config.yaml
num_hidden_layers: 11
hidden_size: 160
num_attention_heads: 5
num_key_value_heads: 1
head_dim: 32
intermediate_size: 640
vocab_size: 8192
hidden_act: "quick_gelu"
norm: "rmsnorm"
norm_place: "pre"
norm_eps: 1e-05
positions: "rope"
rope_theta: 10000.0
rope_fraction: 0.25
qk_norm: true
attn_scale: 0.177
bias: "none"
tie_word_embeddings: false
parallel_block: false
init: "normal"
init_std_qkv: 0.0564
init_std_o: 0.0564
init_std_up: 0.0564
init_std_down: 0.0
optimizer: "muon_variant"
learning_rate: 0.00938
beta1: 0.95
weight_decay: 0.023
lr_head: 0.00617
warmup_steps: 0
schedule: "cos"
final_lr_fraction: 0.0
batch_tokens: 16384
max_seq_len: 1024
doc_mask: true
z_loss: 0.0001
train_tokens: 106300000
max_steps: 6489
dataset: "wikipedia_en"
MLP neurons of a small language model. Each row is named by its layer, matrix (up: input weights) and neuron, and shows model dimensions 16-111. Each number is 500 + 50 x the weight over its row's rms, rounded and kept within 0 to 999. Numbers have three digits each.
After each neuron's rows, "fires on" lists the tokens most often at its 100 highest values on Wikipedia text that the model never trained on. A number after a token or word is its count.

L3.up345:536520526552482401439443458502460501530442567589527458435493452556494431496523493408636481516463486518500464615521566478565560522469441541454466527500514515527454474532491571414587553475514557579557449468508486507503642443432469526481543509413379459434491508509511537530477562591500588529
fires on: " de" 25, " '" 21, " Santa" 8, " Open" 6, " World" 5, " Euro" 5

L2.up117:519499553510496530399478519412533521483486467512474462471492488442525581511447506468410446547502484480479519503505508473592567525477499488490416547486389537473494507550462577485530484388527607449463445584613571382499446438434544569529511456474424543476558547458519498500497565478535471462
fires on: " conce" 14, " end" 13, " imp" 13, " res" 10, " der" 8, " ab" 7

L2.up303:501557532454510527428453529467556431519412488535382594453551410542472517504522552468434429533478479535508583554521460496460535487396482488547467419414512542422498437565577537465408482495483519448496550530468483440484476481528526552506425565552527522458518456508510493420516555541559533540
fires on: " ad" 19, " Ad" 19, " non" 13, " Bronze" 10, " tele" 8, " Tele" 8

L7.up314:493552440596569470380435543555407511493537447416460466526580588458500533526515571438471499438407492544520452440480502438521487531477396427501467579425456478520510543459439405515483422545508532434472487496515435468518455449536508490456514443501470503565532483505452554473518423534465495399
fires on: "c" 19, "C" 16, " t" 10, " sh" 8, "T" 7, " ch" 6

L7.up305:512482487446397544467531520433490487424400427413460426475436523519525459456484454532449531457550447528441459527507549508583495451422372482500450505503456475448486528502413633466524513628562435511454447528485433501517497509515530534511573445431573516316491535472422520488461492522536446534
fires on: " |" 31, "," 9, "pin" 9, "tes" 6, ":" 5, "des" 5

L7.up568:488458526518484522536474505543498546575509501535548482464522458487522530502434492466546437437483479554516521547440558558530465510569603572562434488414469552552523540678540470534487520559482713600468427498487475537474486542417544469437574476431477468507436541584471488494506500490600528518
fires on: "." 94

L7.up370:478471622555558481489488511503533497463605503464470569563554448486494513530602463476543550470526505456584528474465545406465541553536527486525507467516407520514409460529497515485604504565487555531488502520481445428472476535541462512505465476548517491459471499487497503480555543507409497504
fires on: " of" 34, " to" 14, "%" 9, "1" 9, "-" 6, "2" 6

L3.up524:390550491479477476604407515503445475515483521478477502447548446511448549498490460561574471533421471515487521487559499477544544521489530497456534439560480452480491449499516630472457462603510461480520510535543571480468448506530399653452522475538477516461511519463502544446560530525442363402
fires on: " In" 27, " J" 20, " can" 16, " A" 8

L3.up259:479603494431524446480575442451517543532483503513421501488508532620598468450512587427467444476512476532450502470504541540541473503527551526623569493591472505523524467419578507489453409508508463508456471487467510555511544391496500503589433525511365537549463491527479475495454431583576609470
fires on: " =" 24, " so" 10, " bo" 8, " too" 7, " etc" 5, " don" 5

L3.up30:491402437537479570561604494548539590434482518507484373492581404612558519496572464458419466539493448483509551441443455512488504456515453489590485539466422499480559495536469497554502492416534504499455572533609512435486447467532416480505481500446436445453480564525537538486430525500526497492
fires on: " the" 22, "-" 20, " comp" 10, " by" 5, " Comp" 4

L3.up110:550456514473503437496507452428526461477413525431443425443481373564560452532539458576502550505509485522419508464468524467535531457425525577558515469516540506457457439476435472472458525404546466543522415497450503503387550467424478398515557540444432559407446600546456573501470537505497607514
fires on: " Total" 17, " peak" 9, " Se" 8, " final" 6, " Title" 5, " decision" 5

L3.up48:484551494551507465530475556432522525445470458506412540372495478602468550495568523495498546580476494544443494469522469558493424491484443415550409416544481418490496486464521506567552531406447544504511430523459587461475512469593515510601419534573427590379436521529547471517473492501470521593
fires on: " more" 45, "-" 11, " most" 11, " Abb" 7, " few" 5, " less" 4

L3.up612:574520443600473510491527546498457572537467460504614528495517486530542583558382536427532466456457498514582499487478570420550516484466520478477444572490501506455434403530511610534455532543532487489482495505573462538547485571515403530421496444487453597432464378527513522438535459528570540579
fires on: " under" 30, " car" 14, " Car" 12

L3.up29:558529495498522458498500583450421405549483441602562467404505502544481376529496548519590512432502575568536527551515507431536483467539535541599504524497429521450498448532429500480503544492504470482471515472490553485443493523471583530412508540476445565366449499508524618535519487468587489531
fires on: " York" 25, " human" 11, " Mexico" 9, " spirit" 8, " Jean" 6

L7.up490:491470634540513527524478464566559577521372528551446577423457556519417518485472482447547474549516561560568509501553543534479472542413506504539429591480492511517417426539401474560471500536540522504371581468468467491505455480521492506581434553451453546421497477568472482561501584511598402402
fires on: ")" 52, " to" 21, "," 5, " a" 4

L3.up284:504491541523511522471533496486500600528502401533570560468483537493482480578443523384470414484458512488596547535472494538487451495522539535469556539528451494376485498529482557495566555496537512506513531515468466470483486638348520500421506495472455439439485450512510459602526554475489494462
fires on: " state" 22, " Pres" 8, " reported" 8, " sent" 6, " states" 6, "<" 6

L3.up68:537461535529411481493477439497393484533350563480511525525437511441545569463447594544500517483461445398517516597583588426553498545506552519516475523432505503500512446513419455470441458561464441575506521511538450499534428490455542586464442384556486557506564499561517538521481432607535473503
fires on: "\n\n" 46, "iber" 6, "ä" 6, " sub" 4, " Control" 4

L3.up482:502527516500516548545555465457486590516528558491459460445482448480523519511455481554499458634536564480524575553464530529488532531464622453433462460560445497474489560527425441516499496546535506485532511526577451479388578463554462556513446482490563495451525585519516470542472480430618503449
fires on: "Part" 19, "iber" 11, " by" 10, "udi" 10, "lin" 10, " med" 7

L2.up133:412458532469536462467467506586451425415479486473505436505507504559509682494498522527561418513480560525462587499444485531429543496528525476515517526513479521502556509463538516504609451449429541428529505545488537466446410499425539530473502513465541408525398539402580465563548453536399434474
fires on: "uck" 14, "ift" 11, " Airport" 9, "ail" 8, "ipp" 7, "lock" 7

L5.up607:455478533537479517542540635524455450552391368431624521545514517485436553514517561559508475409517546518581443480443495528529433460539531463556487435476558446542571447561541492584491508491512572459516481558539481555473469358477502605538468481500322479455414470487523481482529459516468555490
fires on: "." 59, "-" 10, " when" 10, ":" 7, " before" 7

L5.up135:590531558358566505443534573451419475543510444501491545437431466563557503585507462461486515484528440490445496582479501537491460459499490539554485439507483507530502531484479400510503459523542536480451539522491423487400516454480513509548529515521417512511528478552441414510537601591474488576
fires on: "\n" 37, " =" 26, "-" 12, " (" 8, ")" 5

L5.up437:461450530399529523537530514510541427464559478448441457534513435485575505547379520542496520596538501458440484461446497473489528539491491478417451448460465515524511471453421561555481532580508461394482460495439501474467488561528522475400432488476430448430382516529422501449474514550377538489
fires on: "i" 22, "a" 20, "o" 8, "ão" 6

L5.up131:433439408427525509534596512488558561522476479455535434559504491529532546578590459520468478517431522407507520547496541564509546503492560488616499475522454481529555460489513475523542393449493458588501463452516483535627434441532484541513494485461437530494480549529419490559525493465501548512
fires on: " =" 31, " by" 22, " at" 7

L2.up248:482628573515564505492477489445456533553476532525504563532486470572554504494490545512540509547440483489492506501416410483493579522509442415451451499539468594436475484543475467465490538448494590505519458462474545426439529456591478568433409479535531537518496485568591489474494559411468453524
fires on: " Mi" 24, " Hu" 19, " Sin" 11, " Yi" 6, " Chen" 5, " Jane" 5

L5.up234:495502471492492496486608499571559592487496528507505602443472506496566487469484570470489577502433459527438548551569496472497506507486493534539496453494537546472389428452563530483507396456510512467499645474462419466583457568548520507483464488477535461375569512507475493409537505600424444492
fires on: " points" 15, "ers" 13, "ators" 7, "rs" 7, "ans" 7, " appearances" 6

L5.up28:484615404487451475488482478507425545468456466497470514414472399583538459551585487486440513480595410478458489463509418421432526491445499504501515551541490586457452538554415457495445518531540590432471557523568423497469518443472445538420517388454455502442541436491541511522432521561521651475
fires on: "\n" 52, "′" 22, " ISBN" 13, " 1" 5

L3.up378:504487514585484494508481422363467575502422517484461497430524482530497454495536544519529466513457653554629487507572400445530516471455445503503559509485517546443330533559507506505536497497406564578527562517473497529444552497515547483437510520423507480444536456510494513554575569480532521523
fires on: " Spain" 11, " France" 11, "é" 11, " History" 9, "ère" 7, " London" 7

L5.up512:512455462431488458500470403449519381490379465472437502461456460503510486455538480551505470453478544480515476505491501489476552483422552560627549502563468455478517578445478486545498459535503476562556504499494451647512584473523463572560490478494442529477487516576471406427511516586466452540
fires on: " =" 42, "|" 13, " points" 11, " /" 8, "3" 7

L2.up326:484554529467420455557499534484353469548429592535557552513567410436495506529490512517443466468528535476561466450508486470412469428536477545506466416504462522512538416515459476438454444507460459476535541484557446568530414484463452459425548478431460523559548499534484501506468522475477364448
fires on: " m" 17, "ata" 13, "ple" 8, " Justice" 6, "uma" 6, "ice" 6

L5.up508:455539488522520430591434493533479516476391465470571586538508503433424581466503495569468485468509628427548510541566522500517602487466555538581547480469427628502424489507476519540497417604470465478515481541553510559500396432451351523508526458518485472504500564469471448538534465476483592502
fires on: " =" 63, " |" 22, " co" 4

L2.up143:506512544556460492516559532424525519459517523453539553541546489541473545516563496515552458515490514499498502584495537449522532383462517551487487563570557481527550419546538503483526535421486549513506478529619449421513485576436445467478505535471428421484531608376587590517526456368638528396
fires on: " only" 31, " end" 15, " best" 14, " last" 11, " next" 8, " better" 7

L2.up192:459513401451515459453440479516513532446506460566512435468434465639521524493580450463492449521474507436427541549501458559490444490559485442448571446482409524408461419462508555526511525459513518452499509520537482519511637512518535564485511553424502529456550645511573462572484562428535495511
fires on: " or" 44, " ab" 9, " and" 8, " et" 6

L2.up155:500494496485566387530574490436542447398382484493473486561380408541532498458455491535538591465500474402415558517463417498542511467518540614563501384522523532616561447469518494546563452498498480556545509515469526485373509500506587472428546455506469537510542521424507500582411542458549502542
fires on: "ira" 21, "94" 9, " 93" 8, "ski" 7, "79" 4, "Q" 4

L7.up171:513510590472494472452510494412459535506513511564540479492513428503465513400442513474526362502549579534532585541516494454512530488474422501552518482568502438429609492582470505522406521495538458543534509547442485511474405464515470441506527621512455552471607501522478538449558498454602471454
fires on: " such" 20, "di" 10, "avi" 7, "ble" 7, "ine" 6

L2.up443:554483488513438557524515511520429436391529478462469462492584453543518491523506420499393426485498504500474529538537509482505442500570461574450486462482500433509463472451501577470441513551499464536582480590551516493461390376634531523471510429529476497529637471508517486493459520489475526473
fires on: " company" 13, " Germany" 13, " USA" 9, "ologist" 8, " Britain" 8

L2.up367:462516592524421413491504534481435443505512381426508466529520508555487505465522572545430562460554527507619550490470510456483516546451395535525410508554544456464553561479518495471509470535504549488468504523514598421545583448416465565504571421524487498550507439591536453550434391505516536472
fires on: "-" 40, " Richard" 6, " arms" 6, " he" 6, " William" 5

L2.up183:521540595521516436473567593516512594603434469483449405433505439625483541458627577478554438502539548576477522536495568510481511481480484540466473558596452470500526436492494536483545449516548501503475440424525533496485513534424525598518527536515465497482433515489526570536499373480480513449
fires on: " We" 18, " we" 15, " br" 13, "We" 12, " die" 10

L5.up174:492447576441492468599404570458518332520505524455445449532437482522495510453547486564492485483415551589500561533409449479582483520429540470390541486488501475476398443533468473557497536491591597540515546539542434528432512532447552531455574453448500508535511563470535513432504469561577554540
fires on: "′" 27, " by" 15, " •" 10, " 3" 7

L2.up320:558522604482535370472434480525423468440444547520524465452516525531377444489507452445538462550517535497496553487544449480522490543539559524516561486525434463492569507487488469522495452493510431523381515517473580560472475484510488550501605493483479588546502501603594526486464347452569467418
fires on: "ă" 18, " called" 16, " ground" 12, " regard" 7

L7.up375:543638490455566478515490587505517491486387475467536464544400461492431463518537609500517455503504539560525515538479514509478520432559528562435543478539552535461466502557506394532550501538506546531570593489516502504534469437475520437522552595586418508471605488463424508487473410548494456528
fires on: "." 99

L5.up259:571511591433518470482567524477569452571401524409408530559358584505388469460472467532517454479527478509478475555482474486489585525535472466516566544442477481458523418544524432514573456498476533477525518510529582478514502533451448572469528517470633501502530503425453456498531481567551532467
fires on: ";" 15, " She" 11, " He" 10, " she" 7, "He" 6, " zone" 4

L3.up75:513520422489453486523389604449443498529544501581454532436526434597513502467451497505444447506467459496452590471559417532432427459498431493537513559489538493513541566476477503596465495512486513386455538512458607445519453511525454492582506440487445609506409497446464504498520541465422454508
fires on: " /" 30, "-" 21, "American" 6, " Ang" 4, " Cup" 4

L2.up524:462503461581531520493521509486464431542464469461471437561459446543548547554480455575486404516552518428533519528527531552430485604411443568519377369528513507517483479568603488504564556445366528523451396496521470472526455544487497482481553505428479515534545606552543480592472501619522480509
fires on: "ara" 23, "isi" 13, "ena" 13, "aki" 12, "gi" 12, "umi" 7

L2.up587:417475544455511530510550533499461425487503485486493343455575517493480538561486484474528420538570518503585520600534449531568557454436516489499434529582450423473546531551485512501532504502512581476487460513566440551444480568568521558437487442444509417492494559498532565535387499502412497444
fires on: " Street" 19, " District" 15, " building" 10, " route" 7, " single" 5

L2.up444:481585486459552535413495516510439504547435397507546568525494481555480548545518486576552529513479503458485569582461504460488569494487505381430533511542386521507515470488523585478413418583478607410486511527536435499504428428445449559600445481502565551531449486479442440471518524557425476516
fires on: " Roc" 16, " Ale" 13, " Arm" 9, " Mart" 8, " uns" 6, " Jes" 6

L3.up342:423577575519520457424538501523609563483521505481509501373478466638498481409522435599366562548492570466495513536536402511429496439536543578505496460588464463579510413530493486529442409498464510515512526435524513520524474482470521461510494535492472519518509591446460535535478394477602612578
fires on: " United" 26, " Ra" 23, " En" 10, "á" 9, " Vale" 8

L2.up612:470625475618551493468453475525488481573520435453469463584518499452453521405549502369484443492546499572556516451405531496472537471502472510435495531471564549482534515499462502460547521591507516495472470577564468575574463520552600495523467453480518531531524520541557484416486493490593469477
fires on: " res" 23, " exp" 14, " imp" 12, " ref" 9, " dr" 8, " conf" 7

L3.up613:564538530489647493476391572503559532540528524565455530459513494523383471493491493478498500520551528472482443459440422530531524414482511541527411460601504528514516515467502560480438465518508506416588487518466501491500639565520548500617506427548469497494433500470576479532493454578567495541
fires on: " each" 13, " 6" 11, " 3" 9, "\n" 9, " s" 7, " ten" 6

L2.up609:484530485496493566465489606458564555588410438483492557560523363526450630496428455581435559462483430503479621558468541500452562583445523484543445558540540432416432507525510485502478528516565480441588522515499426507508542512507513502541505486495491537438498496526459590476447495566586476465
fires on: " may" 13, " Ali" 11, " ph" 9, " Bi" 7, "Ph" 6, " Ar" 6

L2.up468:542537533607594513435480587486467582532448557469545525464548503502534492489514473528476534480485411472596504481484492515414585399516448538513537455531437468402498499497502529417551546488451489491582506518520510488509518435472488529512396483499557601592465634554520600540547512411430485457
fires on: " Mi" 24, " Hu" 15, " Gar" 8, " Lis" 8, " Sel" 8

L5.up507:517597578508518418390504552559438578514478530529484475498546563507496500569485576547460441521510449604567485520485505485395485452494458533492522492575588472493481471565549526449517522495414414437562525525531525568519524468557443451448612523524462523515576484445509535469420458468457465518
fires on: " \"" 34, " song" 10, " he" 7, " business" 6, " it" 6, " you" 5

L5.up243:488479512563569468569435548498495513372510469559544477466419485471506407406495526506563447487501409466539474502472496456554519512455480449506480426497555478445576509447505499438549506520469425595483516528510520475517520455489486464543488523537420537570485514467519465530500378439436452519
fires on: " 18" 32, " −" 8, " 33" 5, "–" 5

L5.up218:637535439499507586491559422535498530525538396491513506526525533440520482437388461447513484526447531442447455476471503451538434543495439489556500553551481457445446555509525547512492435473513473560495584490562456578478468514509454466508519446563513599443322471553397453419569524532500464537
fires on: "-" 29, " life" 13, "g" 7, " returned" 4, "s" 4, " their" 4

L3.up634:432495510446474518467410496418509491521460526535577503482546464424527547517523515478525490526492472519467569477444506576458498391410542479470593467551446493482452406484489553500458470558482582551509525605420547433472573478410463598533550417487540482446476522570491424481453479462495492579
fires on: " ne" 19, " bi" 14, " sub" 9, " anti" 9, " aut" 8, " cy" 6

L3.up444:508560514520463471528570524498518457489513451526541512474501533458406526476465413493535522519390515450502544417549447488600512460467524529379528499500494542487465437593557491482405469555513523548522513560500469419489421616533439437519516413541457483397535529613494471428476479431517446535
fires on: " =" 23, "\n\n" 12, " species" 8, " company" 8, " aircraft" 6

L2.up630:558523499487454486505530451620531551584457583478530553509437534496457488605481556500577429532510536469538492409518450543497525497503447514462452539397566489509484472531538465441546466504465448541559496519563577527501551462513472500470412538532497529521586512524517505508518402528549608487
fires on: " Germany" 21, "IN" 14, " USA" 9, "ologist" 8, " CZE" 6, " Switzerland" 6

L3.up600:577476556500389460512483502514524511575474566496472561492514516487493459527519554375513498474402485500570543538515482498545460553508506464379487505453472577493457490545486512504528517453439421488545452576490405506513466449423530510463585604550496533519629444581537442508513393521495510483
fires on: "\n\n" 23, "w" 20, "itor" 10, "IN" 9, " rank" 4

L5.up453:531475529479476607502448543504557482499559533408465527515468403512449592512532418479434512507506512551560581506497560524511481519521504384502355484455466476487536569562438544516513447470454518508541539545481559431341563442556449604471518488469495404458606416471445572579455527496437482469
fires on: ")" 24, " 4" 10, " 7" 10, "4" 8, "1" 6, " 10" 4

L3.up171:527543549458559541484483520466516586509475577461595501532507539522520528422399501534488539466487486586512538476453458519475592414559427453464408542526491514419504554523474478472521470550453526432517471547466540529491461517345481576457570473548534446553394506575527489504502451495519502479
fires on: " she" 19, " Ke" 13, " Sho" 12, " She" 9, " He" 9, " Ya" 8

L5.up21:482484477427594496492466624454482506525452533508444482408513492581467559469483438486488472583424538544520475512511339506579517432537512399438472520509480397455519437437486544515481483533573501465514517563538488490479480605529500463548545460455510510529447597545536492543536556541491463462
fires on: " |" 45, " 17" 8, " (" 7, " –" 4, "19" 4

L2.up592:526511427522582436479550432567502563508471522480516541452518551486530440509494515558497535505553519488564499511477507456600592522532501495509528528605493568426494507418517526390409412446539455501488477486465492547568499530567392484477448504535488451442526532436457433550423512543444461410
fires on: " do" 22, " Regiment" 10, "<" 10, " Squadron" 9, " Do" 9, "bec" 6

L7.up624:528429482443475540551421538490567490470469496603567539546480560515445531450477480464483524413524487538517463464427510472517567501512575451450479560462410562463365441519398512524524429561575495517526492515452487542485420431434460535457538458456406398569534477471493409547567474517487437479
fires on: " =" 22, "{" 14, "#" 10, "sc" 6, "  " 6, " ne" 6

L3.up425:503506562438510433493500491434538419427431482464510534493536523486504562576575459512487489498513540393489518503432450542517471388544532411521493471536517471416551523452417493515489415408498575596592567431551477506522472514410404477576566546525497560537624558572469501494534513527445547496
fires on: " However" 21, " said" 17, " states" 7, " found" 7

L2.up250:496446457525581493554469518527521491542457483428518563461485485530525499431446525482613491551534452424609484395444483520469505525480437549593549478486478526462503511497494559551475472522459461545532607466442578491563448557431467474465515404477474447464530547438483515528572506590551383382
fires on: " points" 25, " Set" 9, " qualifying" 5, "ink" 4, " Lok" 4, "uk" 4

L3.up596:442467508466511443512588439498487341468464532549479496546592411547506501580478478453540516466460540549532533447530601461603449541538585466503504529468520485584466507498490590534625497464470534417522446464522539553479462506537420452521568405427498501422525543494451560536459537428437501436
fires on: "i" 30, "}" 13, "ar" 6, "1" 6, "ra" 5, "\"" 5

L7.up478:514525489491504445585603535512529501532431462463557604475488557432445555499502500568483546485437469459517508430496558557482505549507494497495458480523511588471556519547471533530504483470485509492556603476580463530520459471592548638598494552453387547489441557489480506553576476455483546405
fires on: "." 51, "uc" 14, " while" 5, " can" 5, "\"" 4

L7.up591:512494550414439426578463518462539435486489493431543441471525416536581589497509459396469465543563493472423442496475588555573544512502411532509378559477492409451478428449527555482498536476531534463405455496451466450543529524522489586412476549419492522487414543634508457568515464468490468420
fires on: "," 53, " and" 38

L2.up318:444484446439383435538504464497545514487501503436510517588545426455553527515574530474533497562503516484509586678512458495476481472557436507584369470468516514454457471451491520517496453514483491540503444479507446536577589529582438502479516439484454490511447562599473497480497508466521512502
fires on: " Women" 15, "ger" 13, " RUS" 11, " 6th" 8, "Men" 5, " Years" 4

L7.up331:466568494614483473503472548524399550437522551563535518594488574545505576431515525493451504553494583549460389495480516535504507511469517520553450517462478488391486438520428518511506552550502416521559503473533449512561564430571528522525494468467498467406446470447465528542364406453454493437
fires on: " \"" 89

L7.up210:543523531497508465453440511467470407481484556479484461497532416508598520614551509534503460435511516462508461501433573542430568513509476527587491467423435627565537522537504499542489396497570377499481617483466546536482478425592487470622478513559501494558446509436584470389541481447473598417
fires on: "|" 35, " such" 12, "uc" 9, "″" 7, " In" 5, "ibi" 4

L3.up258:523512553549436586403483415533456477537454534453538520596536542515489539604537562605477438485446598426551523514458495460556515514575522443550489485497446447419540420476510467519508495503530512535600483461464419529531538530561520529594553528514461509468473441467446572423528534457423463518
fires on: " Candidate" 12, " species" 10, " =" 10, " help" 8, "Career" 7, " seasons" 6

L7.up407:414581539573506521504508538480478505491507531558520545549502530522552433448480500518410599526519496524526468590493415510461527456583496576500445498610532477531518500504405587462517516463499463555501466480553474577554568378489417636445507524481459450446538496550500570464617402349459477501
fires on: "I" 22, "t" 13, " I" 12, "'" 11, " Le" 7, " La" 7

L3.up351:500509478534462499504550523487462532473384426416530470585466412570499522476501490499527366454571421501414531512488504448458461426422447453465476483497464533492418484462461516521504468526517471476556533505462553454504554467470397503479562440405496574481562453536452491503412529448521528447
fires on: " France" 15, " Indonesia" 11, " Stra" 10, " Romania" 7, "nia" 7

L3.up581:477547483599516487497492469455462484553568463465543499506501413510562497611428482449523383480514493449437544577466375481458476560518471602514505341504483527503465482614575551531477519500514480518472465446506471436461540507516486533417508509521482581452487483515560535504430536398492538520
fires on: " James" 15, " Tom" 14, " John" 12, "John" 6, " Arthur" 6

L2.up407:462596463474506620477395502472440556523511535533606548488451449519584551570484510466490532525461592504566559452469519526547456457514551446478422539544512551513551348478444529478494599440535477514486457478474529522436472561547515443521432511466498521276504520456489526561485526414506567564
fires on: " over" 17, " Saint" 15, " Apps" 7, " Love" 7, " Over" 6, " pre" 6